{
  "num_hidden_layers": 11,
  "head_dim": 64,
  "tie_word_embeddings": false,
  "parallel_block": false,
  "init_std_o": 0.0428,
  "optimizer": "muon_hyperball",
  "schedule": "wsd",
  "decay_fraction": 1.0,
  "batch_tokens": [32768, 65536, 98304],
  "max_seq_len": 1024
}
MLP neurons of a small language model. Each row is named by its layer, matrix (gate and up: input weights) and neuron, and shows model dimensions 64-127. Each number is 128 + 24 x the weight over its row's rms, rounded and kept within 0 to 255. A neuron's up and down rows have the sign that makes its largest values positive.
After each neuron's rows, "fires after" lists the tokens most often just before its 100 highest values on Wikipedia text that the model never trained on.

L6.gate62 [128 138  89 108 163 119  98 139 118  85 104 145 131 136  90 161 155 180 150 136 125  73  73 112 136 109 131 155 157 125 121  93 121 146 145 137 149 155  70 147 125 101 101 114 136 106 148  88 116 160 129 140 112 137 142 174  93 154 159 126 174  81 168 140]
L6.up62 [100 150 106 117 158  97 120 112 122 151 127 161 151 170 146 156 121 161 129 127 143 116 108 138 136 126 133 132 194 131 131 142 162  96 135 126 105 188 134 116 131 103 139 155 106 143 109 140 133 124 139  92 157 111 131 195  95 118 182 119 159 124 123 113]
fires after: "ce", " P", " ex", " p", " pro", "ex"

L6.gate607 [111  78 119 150 134 121  91 143 115  97 114 162  84  98 120 154 141 118  96 163 127 135 105 108 135 156 141 137 110 102 109 121  88 127 156 145 130 140 140 163 113 136 102 142 169 161 121 135 113 165 109 161 151 125  95 142 134 138 110 116 196 114 115 139]
L6.up607 [113 132 100 128 125 117 115 120 148 120 108 109 138  94 122 132 124 103 116 151 139 109 142 114 146 170 135 125  77 124 109  87 136 143 154 113  96 125 137  89 101 115 182 133 131 149 106 101 108 109 106 121 154 101 127  85 122 132 129 121 172 114 107 132]
fires after: " cont", "g", "'", "el", " ag", "t"

L4.gate637 [115 165 129 156 137 127 116 119 179 102 125 137 114 152 123 110 104 120 124  96 136 115 141 132 100 168 144 150 138  86 147 159 124  99 111 127 118 135 152 179 123 124 163 128 114 110 102 134 146 158 138 122 136  83 169 134 120 124  79 101 145  82 121 147]
L4.up637 [110 153 123 158 170  85 149 101 121 161 121 165  88 124 105 100  90  66 124  98 157  98 134 145 164 108 116 150 131 137 129 103 102 115 116 114 147 129 153 112 110 121 123 124 147 104  94 132 163 109 200 107 144 127 151 144 128 134 100 108 113 164 136 131]
fires after: " c", " m", "le", " l", "ce", "c"

L4.gate235 [ 73 177 121 134 108 127 153 119 126 122  90 163 152 112 119 139 126  94  63 131 131 101  95 143 106 156 151 160 158 125 137 108 183 133 149 136 127 131 144 170 145 134 106 149 135 155 132 115 135 129 172 140 113 111 147 136 128 109 141 171 155 148 138  82]
L4.up235 [177 127 104 142 155 145 114  84 140 118 150 128 151 142 147 109 127  83 130 153 120 164 131 173 116 115 118 163 100 139 122 118 114 133 118 132  97 155  91 172 158 132 149 182 155 126 151 113 119 140 141  88 119 150 135 168 124 131 118 124 126 120 183 143]
fires after: "um", " ac", "ific", "ot", "iss"

L6.gate12 [131  93 114 140 143 134 175 139  98 159 121 127 135 129 132 148 130 109 152 117 100 131 109  85 130 109 156 167 136  97 197 132 111  95 128 143 154 169 134 131 135  92 153 150 151 149 140 131 157  99 114 121 170 175 163 107 111  83 137 134 130 131 126 155]
L6.up12 [ 85  90  81 113 142 136 141  68 135 167 111 181 141 143 114 142 128 122 190 136 142 148 143  99 108 114 130 152 168 133 155 101 155 129 151 113  94 132 129 125 119 122 114 158 125 109 133 151 137 113 145 128 120 128 143 129 142 130  83 116 143 110 135 164]
fires after: " d", " m", " w", " M", " le"

L4.gate461 [151 127 115 106 130 139 108 160 150 156  84  94 134 137 102 137 134  80 125 100 128 118 137 137 141 103 156 139 133 160 139  90 141 157 160 109 189 105 138 148 125 131 166  69  76 129 142 100 103 149 118 128 147  98 155 150 108 110 151 147 145  72 108 108]
L4.up461 [106 155 107 129 165 131 141 173 125 116 152 159  75 143 127 160 132  80  87  93 143 122 114 133  85  96 106 112 109 136 124 165 122 113 130 136 113 135 118 146 107 121 134  90 120 104 115 129 136 134 176 118 115 148 127 179 188 120 118 129 145 170  78  68]
fires after: " or", " H", " h", " pr", " F", " f"

L7.gate706 [149 140 107 148  95 102 139  80 104 132 113 113 144 104 128 131 116  81 165  84 104 138 120 161 150 178  86 166 106 146 116 173 120  70 122 146 105 100 137 120 121 124 138 116 140 105 169  96 116 121  91 117 101 157 122 112 141 160  99 177 139 107 126 146]
L7.up706 [ 94 127 139 106 114 103 127 156 100  78 122 133 109 164 124 104 157  93  97 153 112 145 129  99  92 114 104 122 135 123 177 151 147 151 141 117 147 119 159 127 131 159 123 103  87  92 127 124 145 168 146 111 131 200 162 138 141 135 153 153 123 151 145 125]
fires after: " the", " a", " The"

L4.gate33 [138 174 120 128 127 105 148  99 139 138 149 145  82 118 142  90 171 142 164 153 102 136 132 137 107 127  91 142  85 109  76 116 101 117 144 113 127 142 130 145 131 126 100 107 148 121 157 108 147 126 117  85 153 147 163 141  90  97 121 186 111  81 130 119]
L4.up33 [121 158 128 101 118 165 170 125 144 148 144 139 122 110 109 132 112 154 155 144 121 172 190 111 125  91 126 118 107 108 113 146 107 125  97 149 116  99 150 120 149 125 104 134 127 126 127 169 152 117 140 109 147 123 153 146 104 152 105 101 114 119 171 122]
fires after: " M", " D", "am", "om", "m"

L4.gate695 [182 151 134 136 178 127 156 127 123 117 160 134 136 109 118 102 159  91 146 111 121  88 158 128 127 123 134 110 188 130  84 134 129 120 125 115 141  86 130 124 124 135 163 117 127 130 149 135 124 158 147 122 117 134 135 113 129 182 156 122 119  86 134 158]
L4.up695 [107  75 131 138 177  88 154 111 167  57 130 131 103 123 127 127 150 109 126 137  94 102 138 116 143  94 118 104 128 110 130  91 136 132 145 142 141 138  92 159 101 105 124 152 123 111 128 128 127 145 137  85 114 132  91 120 143 128 172 130 141 144 157 141]
fires after: " D", " Ind", "inn", " T", " d", "ond"

L7.gate185 [127 129 132 126 103 106 113 146 150 138 196 114 122 132 101 152 174 150 107 112 145 120 100 123 127 146  89 117 171 140 147 141 131 126 121 121 116  89 155 127 109  92 128 115 130  75 112 122 128 136 108  78 108 173 149 132 163 152 149 162 181  78 112 119]
L7.up185 [152 136 140 101 131 105  60 144 133  93 154 118 104 158 114 175 195  99  89 100 119 119 130 115 110 111 116 117 147  99 140 122 161 155 117 100 123  99 158 134 117 141 133 115 127 147 132 175 112 150 111  60 135 163 118 129 144 141 173 160 150 149 140 104]
fires after: " the", " to", " No", " ", " U"

L7.gate849 [129 150 135 102 135 126 132  93 149 139 156 128 152 126 150 118 128  82 147 119 153 106 115 136 171 175 115 150 128 171 141 134 130 109 169 164 131 119 117  90 164  91  94  98 144 109 134  81 131 172 115 133 184 128 154 130 175 152  76 170 154  65  85 109]
L7.up849 [119 144 107 133 137 116 111 143 147 156 126 141 129 138 114 136 110 152 114 109 159  83  97  95 161  87 106 150 114 118 141 142 116  82 132 115 101 108 122 129 124 171 108 134 134  84 108 116 126 138  75 129 134 114 104 117 100 142 102  86 124 157  64 135]
fires after: " t", " T", "e", "t", "T", "qu"

L8.gate245 [121 156 129 131 132 167 113 112 110 166 151 122  91 102 109  94 170 168 128 169 109 145 143 138 130 146 126 131 112 132 160  75 113 140 118 110 134 161 117 109 131 155 115 105 114 148 104 165 130 138 120  81 128 128 130 104 142 168 117 112 102 101 118 151]
L8.up245 [ 86 133  97 143 119 113 125 132 152 132 121 138 131 156 119 142 176 149 142 129 140 119  69 148 115 137 124 150 144 138 203 129  96 137 110 122 116 138 130 121 121 154 119 133 121 145  84 183 164 106  83 124 138 106 118  84 109 122 135 107 117  97 147  99]
fires after: " M", " R", " H", " se", "ist"

L6.gate179 [129 127 119 129 107 144 124 114 124 113 184 143 112 139 112 126 163 126 113 108 107 123 139 180 104 122 135 131 131  92 130 133 116  96 137  80  76 115  89 127 113  96 103 104 141 112 138 154 154 138 157 130 121 132 121 118  93 150  99 115 127 138 126 104]
L6.up179 [173 148 106 109 123 148 154 122 130 103 138 109 138 151 107 171 100 126 134 108 119 122 138 125 137 140 146 155 144  97 171 131  64  82 140 133 107 100  88 143 111 108 160  79 141  97 126 145 120 121 136 152 112 125 171 113 118 128 119  93 142  93 130 124]
fires after: ")", "ro", ",", "l"

L6.gate656 [122  89 102 169 170 122 124 145 106 121 120 105 150 152 138 124 102 176 156  98 150 128 183 122 100 121 158 136  82 148 125 101 135 129 136 102 115 141 156 111 136 156 135 134 150 108  87 130 119 104  78  95 108 134 139 165 122 161 122 191 149 142 130 118]
L6.up656 [151 127 149 142 171  97 155  91  86  88 135 102 170 159 146 106 104 130 144 146 123 121 136  84 110 171 133 107 113 146 124 133 106 155 132 142 160 158 127 162 114 125 131 159 112  71 107 136 128 179 136 119 125 147 146 153 106 138 118 147 134  97 141 148]
fires after: " re", " p", " r", " R", " m"

L4.gate429 [112 149 162 101 121 116 148 110 139 137 156 162 158 122 107 164 118 101 115 160 124 151 145  85 152 136 128  88  89 151 123 119  92  81 144  88 144 133 140 131 112 169 120 123  94 132  94 130 109 117 136 129 166 121 112 125 126 158 129 132 123 120 111 176]
L4.up429 [ 93 101 109 113 135 131 129 140 135 103  77 107 112 132 139 117 129 104 130 108 154 127 103 141 152  96 133 117 128 122  94 122 100 120 122  96 138 148 148 133 163 119 119 140 208 140  92 148 107 132 108  94 135 133 159 135  81 151 130 117 141 155 104 118]
fires after: " T", " t", "ak", " 2", " K"

L4.gate58 [ 99 164  85 124 139 100  99 160 144 107 117 128  63  90 132 120 155 165  99 152 101 103 148 132 125 115 117 104 107  98 137 130 130 136 150 122 148 177 145 148 119 150 102 100  82  74 120 135 113 133  94  85 132 129 139 131 128  96 161 101 110 108 134 106]
L4.up58 [107 151  91  93 152 121 106 152 134 127 101 127 101 108 123 131 134 161 110 125 129 107 161 161 115 125 115 146 164 124 146 116 165 132 165 121 135 146 164 169 145 129 117  99 123  75 153 174 127 119 146  94 131 141 109 164  99 120 126 140 110 106 126 102]
fires after: " ex", " pro", " con", " ar", " re", " e"

L4.gate318 [105  81 129  85 147 111  94  82 175 140  95 150 151 136 179 132 111 147  99  98 104 148 131 156 130 119 132 165  87  98  87 139 143 155 141 152 121 127 152 129 139 137  90 123 160 145 123  88  89 143  95  97 130 150 115 112 142 103 105 165 135 135 114 136]
L4.up318 [108 133 126 140 111 175 135  98 138 145  72 103 134 119 142 117 150 162 138  88  70 138  90 121 117 131 172  99 112 144 112  83 113 164 126 101 157 118 115 173 106 144 139 141 118 126 105 133 117 141 151 127 107 139 123 129  99  92 107 137 146 141  95 118]
fires after: " L", " C", "c", "ac", "iz"

L6.gate680 [100  98 129 132 145 131 126 120 161 133 149 139  94 111 152 165 138 111 134 107 142 141 105 148 106 140 140 107 144 130 116 129 127 144 135 139 106 146 189 111 133 118 102 104 106 139 162 174 113 137 106 161 104 162 116 135 150 118  90 149 130 118 136 123]
L6.up680 [115 122 151 175 141 102 110 106 132 111 115 153 175 117 184 100  89 140 122 109 147 178 102 126 170 132 153 119 115 125  75 111 130 143 142  94 134 151 145 147 121 114 126 128 109  99 133 134 140 107 107 171 117 159 113 176 130 157 141 162  96 134 105  78]
fires after: "ac", "on", "ap", "e", " C", "\n"

L4.gate744 [109 140 121 139 126 135 111 135 113 108 138 112 125 139  73 138 108 143 136 129 173 104 139 114  75 128 154 108  96  94 110 141 121 146 173 123  73 133 167 131 115  96 131 116 182 112 151 141 110 147 152 184 109  86 122 159  91 110 131 167 121 108 128 129]
L4.up744 [117 110 115 158 150 124 126 131  91 116 145 151 130 115 159 168 119 139 116 134 167 159 147 109  87  99 144 102 121 101 140 125 113 136 119  74 103 162 118 122 138 134 127  46 161 107 115 106 128 125 148 127 130 117 154 137 145 155 118 132 155 112 139 144]
fires after: " p", "p", " P", "em", " E"

L7.gate412 [126 132 160 129 144 170 133 105 139  63 127 163 136 157 125 113 128 196 123 119 153 136 117 137  91 136 155 158 160 129 119 139 155 116 145  86 154 146 154 105 146 102 143 127 126 164 139  96 146 123 137 106 183  85 112 159 103 126  93 134 142 101 132 102]
L7.up412 [124 162  89 126 103 161 132 134 154 133 119  89 129 146 125 102 134  93 106 156 166 134 145 141 148 154 102 138 106 123 140 132 124 122 109 137 143 136  78 111  51 144 166 118 145 123 134 105 127 113 131 114 135 131 119 127 148  97 110 134 103  97 133 108]
fires after: "in", " s", "g", "m", "om", " m"

L7.gate754 [138 128 114 113  95 158 124 131 115  97 158 168 126  96 141 130 125 122 125 132 125 114 117 123 148 117  89 113 131 155 171 107  83  80 140 153 170 164 173 145 100  82  87 144 189 144  94 127 141 119 104 121 125  95 135 104 148 175 121 120 120 141 100 134]
L7.up754 [130 129 117 158 107 117 103 148 102 131 110 112 166  91 163 126 144 116 150 145 134 114 119 126  71  81 147 129 136 122 142 164 118 145 130 139 106 131 149 152  92 154 139 170 135 129  92 156 127 116 152 167  70 121 122 117 124 135  90 144 134 106 148 149]
fires after: " Ch", "r", " col", "h", "i", "ount"

L6.gate707 [114 136 146 174  81 135 142 127 102 134 143 109 126  90 108 146 135 136 123 151 151 140 119 153 167 138 113 139 112 152 117 149 136 161  89 111 177 107 166 117  80 113 158 114 138 129 148 156 161 113 123 100 116 179 176 108 119 121 128 145 107 121  97 130]
L6.up707 [117 125 152 117  90 110 141  94 159 158 106 145 121  82 125  84  86 165 164 132  93 148 129 106 112 140 125  93 181 124 181 132 112 125 177 129  86 139 135 116 120 119 113 145 156 113 113 127 145 169 140 129 159 133 140 142 138 140 131  85  99 100 104 169]
fires after: " s", " G", "ot", "S", " S"

L7.gate631 [124  92 108  98 118 140 126  80 117 134 162  67 142 104 158 128 117 154 124 108 143  95 133 155 122 143 106 134 130 160 136 104 127 158 137 127 173 146 112 131 155 162 141 150 113 110 164 178 149 136 162 110 142 134 122 137 130 172 123 113 136  83  95 167]
L7.up631 [138 124  91 152 123 139  99 125 135 130 115 128 126  82 124 149 123 129 105 112  93 122 142 119 160 104 112 112 122 167 101 129 114 142 138 160 135  92 182 150 131 118 124 102 132 100 138 139 106 139 121  92 117 123 166 101 157 105 119 171 135 112 115 121]
fires after: "\n", "le", " ", "m"

L6.gate797 [ 81 127 124 115 135 136  92 107 113 172 117 114  95 155 146 159 120 129 135 137 155 129 101  90  90 129 103 127  73 146 146 110 130 106 118 108 125  89 148 113 163 139 134 148 153 119 109 140 117 133 138 134 115 132 118 150 137 104 102 132 110 101 113 156]
L6.up797 [ 99 172 169 159 114 112 108 112 108 126 140 110  99 150 157 133 126 113 117  68 110 136 122  42 136  90 156 110 111 151 139  79 123 119  85 134 152 117 161 123 196 132 158 144 118  92 109 136 133 116  85  96 135 110 118 130 149 152 100 101 110 144 128 122]
fires after: " or", " a", "r", " Ar", " Or", " A"

L4.gate399 [122 130 106 120  93 124 112 146 110 122 171 174 129 136  84 101 133 104  87 151 103 143 117 108 123 138 165  92 161 127 151 185  80 143 145 123 144 157 123 110 135  99 123 115  79  63 147 168 149 160 166 131 193 138  98 134 105 117 154 114 163 108 157 117]
L4.up399 [147 112 144 121 144 104 106 145 144 149 135 125 131 107 125 154 154  89 109 138 109 110 116 148 149  86 156 110 120 154 114 122  89 106 127 142 132 109 125 130  91 125 120 115 183 136 139 126 112 137 151  84 106 132 138 175 141 104 115 114 149 112 152  95]
fires after: " G", " E", " g", "X", " O"

L6.gate629 [ 87 131 126 121 129  99 150 154 107 120 134 114 165 128 184 118 105 139 117 141 118 101 157 103  95 123 134 127  82  88 153  90 116 168 102 109 122 143 138 124 143 115 132 140 145 137 106 134 123 105 106 155 138 103 170 120 156 131 159 113 113 132 146 123]
L6.up629 [111 102 156 129 162 155  96 146 158 130 110 123 121 125  95 160 115 155 112 126 109 134  83 139 120 163 112 117 113 142 134 137 149 108 145 123 139 133 132 116 141 106 120  92 133 113  87 115 105 155 111 128  84  79 171 138 133 170 158 152 129 124 180 128]
fires after: " con", "is", "f", "e", " he", " un"

L8.gate443 [157 133 100 121 129 118 105 132 118 122  68 136 135 157  87  99 116 115 157  99 148 130 120 133 124 135 174  92 100 126  85 138  99 138 102 101 108 171 135 119 101 103 156  87 129 137 100 130 107 147 168 120 147 104 140 102 147  90 111 157 125 144 126  82]
L8.up443 [106 107 139 116 127  81 115 144 186 151 118 120 159 129 189 133 108 115 104 122 166 154 142 169  92 114 144 144 110 171 129 158 153 109 104 141  73 146 132  95 114 151 114 128 105 120 118 158  76 126 159 131 157  72 128 158 162 115 109 158 114 121 121  98]
fires after: " f", " F"

L4.gate39 [147  96 150 115  94 122 114 191  86  91 161 104 145 109 140 108 122 107 147 126 122 127 103 150 137 126 118 173 102 117  90 142 110 122 170 124 152  89 182 131 113  86 105 122 152 182 126 143 129 118 173  94 110 124 149 115 112 151 145 144  95 122 133 104]
L4.up39 [116  92 130 127 128 163 133 159 132 102 171 193  94  93 114 140 130 143 181 122 120 158 114 127 141 149 114 193 136 107 117 139 124 107 170 110 102 122 137  76 169 137 117 119 142 167 102 148 130 119 160 125 111  96 136  99 136 139 141 112 141 112  99 111]
fires after: " d", " b", " Sc", " D", " C"

L6.gate208 [144 166 146 115 100 123 138 128 121 124 129 109 109 158 137  94 127 106 142 113 129 134 147  78 144  92 109 155 111 109 142 119  91 155 115  97 153 143 125 101 145 125 112 113 125 139 111 107 161  64 140 117 156 124 130 120 118 129 121 121  85 105 121 141]
L6.up208 [167 134 130  88 135 141 131 173 140 106 158 147  88 108 123 163 131 133 135 118 146 134 148 126 172 119 136 141  97 116 116 121 117  98 145  97 121 131 126 133 106 187  93 120 133 108 133 162 148 147 100 149 148 108 127 141 101 130 146 116 156 154 160 164]
fires after: " M", " m", "em", "r", "m", "p"

L4.gate516 [112 145 103 127 134 135 133 126 159 100 184 124 156 127  78 151 165 142 144  69 119  91 120 151 150 111 114 159 160  63 102 141  88 152 146  79 142 174 125  92 107 140 149 105 106 113 106 123 125 172 188 132 125  98 132 133 140 126 113 123  90 124 172 138]
L4.up516 [132 163 100 124 116 137 151 107 129  77 128 133 143 173 128 129 148 142 154 127 149 100 100 155 125 200 145 152 168  83 137 161 146 127 130 158 148 121 132 125 165 133 151 166 133 126 111 137 122 155 125 123 143  84 108  72 129 117 127 130 133 127 152 101]
fires after: " Fran", " N", " M", " F", " H", " D"

L4.gate338 [141 118 147  97  85 165 112 141 144 116 118 115 145 136  87 127 132 147  94  96 126 159 149 128 128 140 128 111  93 126 122 183 152 125 110 128 134 108 135 105 138 109 114  86 120 136 140 136 115 162 173 122 160 150 113 131 117 120 157 148 123 151 164 158]
L4.up338 [113 110 143 100 128 121  56 166 135  91 143 158 119 128 106 151 138 160 129 120 149  93 125 116 146 106 138 115 122 148 124 139  81 134 161 131 130 128 142 117 166  96  96 119 159  96 144 161 128 133 148 156 146 134 110 145  54 143  87 114 139 180 114 106]
fires after: "j", "f", " G", "t", "z", " g"

L7.gate621 [115 125 157 127  99 120 122 132 100 152 124 118 126 173 167 121 146 147 116 125  84 118 124  81 143 143  88 110 144 106 118 174 148 103  93 138 133  75 124 163 107 121 123 127 150 121 152 107 150 125 123 132 112  81 149 120 141 138 129 156 133 133 155 121]
L7.up621 [115 159 120 144 130 138 132 127 135 108 128 159 156 141 138 145 126 166 127 144 157 162 106 171 119 137 132 100 114 170 144  76 165 106 123 132 118 120 128 117 148 151 119  95 121  97 131 108 131 136 135  88 106 105 163 148 138 100 134 157 153 160 183 115]
fires after: "ow", " bu", "y", "al", "an", "re"

L4.gate404 [138 116 127 160 134 157 132 124 143 170 157 114 126  99 146  99 136 137 121 124 128 112 126 107 194  79 117 135 128 127 131 119 127 175  93 102 104  98 184 142  97 122 168  98 126 104 172 110 133 158 118  97 157 167 130 136  90 137 155 150 137 110  90 112]
L4.up404 [121 163 120 152 102 174 108  95 105 111 118 164 106 126 124 113 170 152 108  97 134 172 171 113 131 143  70 178 134 142 107 117 122 118 133 139 105 159 129  87 110 136 126 146 111 140 128 105 111 131 122 124 132 162 102 148 111 140 117 113  85 161 109 114]
fires after: " s", " N", "n", "s", " S", "ell"

L6.gate540 [125 106  73 102 136  76 137 153 178 122 146 116 127 110 120 110 164 122 105 137 116 102 117 153  72 146 150 140 142 155 100 128 103  88 110 153 136 153 130  72 129 146 173 117 137 114 127 128 102 145 145 155 128  93 147 108 107 128  89 145  85 147 104 116]
L6.up540 [130  94 109 110 128 168  92 115 154 130 122 138 173 108 106 102 155 140 117 133 146 157  77  93  93 125 132 159 103 109 109 134 133 133 181 150 119 144 133 120 131 156 135  93 143 147 112 134 162 122 146 185 159 115  90 109 110 151 158 149 147 121 107  98]
fires after: " le", "and", " Le", " pro", "ort", " re"

L6.gate351 [137 142  97 122 143 134 124 118  93 118 150 137 114 147 125 159  92  95 127 169 157  92 135 108 121 139 148 145  81 115 120 115 102 158 176 113  97 173 155 146  86 110 147 118 137 127 132 159 127 129 125 131 107 183 118 119 114 102 137 130 162 121 138 128]
L6.up351 [122 149  99 169 103 134 167 105 130 145 110 135 118 163 136 116 130 137 110 123 152 149 130 109 131  69 149  99 127 135  84 145 144 139 140 126  82 113 146  81 132 108 139 142 138 145 133 172  87 103 121 125 159 129 132 114 117 106 113 127  83 120 132 145]
fires after: " ", "p", " cont"

L4.gate481 [108 124 124 120 176  83  88 145 112 127 145 123 115 100 170 143  94 116  97 153 112 133  95 134 156 134 115 132 109 162 104 151 147 125 153  98 124 125 124 142 165 121 113 105 135 103 147 143 148 130 119  98 151  91 174 128 100 146 141 103 110 104 181 116]
L4.up481 [123  74 117 104 169 136 155 203 128 169 167 149 125 117 142 195 128 154 116 145 107 111 151 130 108 108 145 147  86 123  96 144 136 128 123  86 131 113 145 107 106  98 110  94 137 111 156 133 122 100 129  86 141 132 137 129  95 128 180 100 105  84 131 137]
fires after: "st", " d", " was", " ", " b", " D"

L4.gate862 [140 149 125 164 109 109 155 145 137 150  85 133 150 146 154  91 117 135 122 149 160 149 132 126 121 117 157 136 164 135 102 133 109 114 123 133 100 124 128 151 145 132 100 150  82 108  85 134 158 111 123 110 124 116 124 192 173  95 120 145 161 140 117  89]
L4.up862 [122 149 123 146 144  92  92 102 143  89 173 111 156  88 111  81 152 131 130 155 122 112 133 141 134 153 155 100 113 121 171 122 129 116 152 147 136  98 158 122 125 126 189 146 168 118 135 155 111 105 139 137 118 116 122 152 113 141 139 145  95 100 150  85]
fires after: " R", " Gr", " Q", " r"

L4.gate357 [ 95 141 110  82 155  94 148 118 132 153 130 146 112 165 106 141  90 133 133 135 132 102 167 113 120  91 119 133 114 131 120 119 149  98  86 107 156 117 123  80 102 131 140 133 121 100 119 121 114  96 111 121 179 141  96 173 144 105 106 163 134 107 115 104]
L4.up357 [116 173 139 113  78 146 120 146 104 134 135  76 117 139 149  97 138 112 132 105 148 113 119 127 108 110 159 169 123 154 145 103  71 116 136 124 141 190 151 134 199 157 150 141 133 122 141 128 104 184 131 145  98 121 124 106 127 126 172 102 102 163 117 100]
fires after: "oun", " in", " A", " In", " a", " Fran"

L4.gate559 [ 95 170 105 153 117 117 134 121 137  89 135 139 141 114 171 112 133 151  92 153 135 122 115 156 134 103 132 138  86 158 109 150 129  80 132 109 128 129 159 110 126 118 172  96  99 123  88 132 129 121 104 128 167  97  97 125 170 108 154 174 145 137 129 134]
L4.up559 [154 145 159 126 108 147 149 105 143 147 125 151 129 130 129 124 163 113 155 148 128 114  85  99 109 125 144 131 137 140 158 168 157  79 142  83 132  87 159 161 124 161 145 116 119 163 121 129 179 124 137 150 111 137 142 123 108 132 116  96  88 156 126 104]
fires after: " R", " r", " le", "R"

L6.gate206 [114 148 128 164 127 149 115 100 104 128 129  87 133 134 109 146 147 126 162 110 149 101 141 113 149 121 112 155 125 158  91 134 150 130 156 103 148 103 115 148 120 105  93 104 116 122 140 106 106 134 112 150 142 146 131 147 139 117 148 163 165 132 116 136]
L6.up206 [121 131 117 138 155 105 119 134 111  99 146  85 133 152 128 102 130 124 118 105 157 136 121 177 157 161 126 131 101 143 103 130 126  94 159 117 118 139  73 112 118 154  96 144 185  93 140 151 153 121 127 164 144 136 153 116 106 109 136 148 111 131 127 136]
fires after: "e", " in", " In", " att", " t"

L6.gate147 [115 142 171 141 148 126  99  90 166 111 144 164 109 183 121  98 141 141 146  91 136  92 114 143  97 140  92 162 140 136  82 116 147 127 119 135 133 134 106 124 135 127 124  92 130 158 165 145  72 115 130 165 154 128 144 137 153  63 107 151  96 126 162 119]
L6.up147 [ 76 170 119  88  95 108 129 101  86 115 146  94 131 134 138 142 164 108 137 173 139 136 140 115 105 146 123 143 110 112 134 113 134 133  92 137 108 113 102 132 146 122 130 146 119 110 137 129 153 148 177  97 104 149 102 145 161  86 141 127 102  95 143  93]
fires after: "in", " m", "c", " f", " F", "."

L6.gate352 [155 116 114 124  73  87 159 114 129 143 131  96 121 149 144 144  88 135  70 147 116 137 107 167 102 104 126 116 120 120 138 101 112 119 143 114 125  99  98 112 149 109 164 144 112 119 131 153 128 102 150 124 131  97 145 124 115 134 155 106 160 165 176 106]
L6.up352 [142 141 161 141 100 172 149 146 130 115 137 121 150 184 101 150  99 121 131  98 118 129 109 139 166 139 154 134 141 108 162 116 138 136 181 150 132 109 106 116 129 113 167 115 127 137 121 103 148 133 139 143  92 113 137 104 177 128 116 143 106 108 114  78]
fires after: " f", " F", "f", "e", "ing"

L6.gate773 [108 115 148 113 161 140 128 117 123  95 190 140  71 113 103 127 136 130  86 114 137 133 123 120 106 149 102 159  99 136 116 159 122 126 132 135 167 105 133  81 128 105 138 127 161 140 134 157 116  90 117 110 117 144 157 140 184 149 157 113 148 104 108 144]
L6.up773 [125 132 116 140 159 136 112 134 165  94 128 139 157 118 161 131 133 193 143 113 142 107 137 126 130 146 116 176 128 118 122 171 147  94  96  95 148 163 116 135 149 133 122 109 104  96 124 128  97 154 142  98 101 116 119 102 106 136 157 167 117 125  96 127]
fires after: " St", " st", "ed", " d", " D", " b"

L7.gate622 [130 125 122  99 117 136 138 138 114 170 177 149 150 144  97 156  84 129 161 113 118 109 181 138 120 148 104 159 130 145 102 134 141 131 102 127 135 103 146 133 135 132  59 133 137 130 112  72 137 144 168 157 131 150 126 120 123 113  89 140  81 123 152 119]
L7.up622 [124 130 104 135 132 132  93 112 124 120 111 148 101 138 117  96 157 135 130 162 147 132 134 127 120 129 171 122 164 121 118 131 123 110 135  91  64 106 139 157 132 135 149 105 128 153 162 129 160 140 120 127  89 130 164 108 138 155  76 134 123 118 136 111]
fires after: ".", " for", "ing", "w", "rough"

L8.gate560 [117 139 138 127 132 167 134 125 120 161 168 126 169 104  95 116 119  99 160 116 102 102 165 129 121 120 137 114 175 127 130  96 137 176 159 114 141 186 117 132  99 118 161 105 120 123 168 116 191 124 132 111 108 143 123 106 123 112 156 166 108 152 120 182]
L8.up560 [109 113 125 162 150 133 139 119  85 158 138 166 145 110  63 139 132 166 148 160 133 142 141 117 125 163 108 148 115  84 150 168 132 150 117 155 124 153 123 134 138 148 154 100 104  70 117 168 145 142 124 121 120 144 163  86 116 117 130 129 138 101 132 114]
fires after: "em", "m", " M", " m", " T"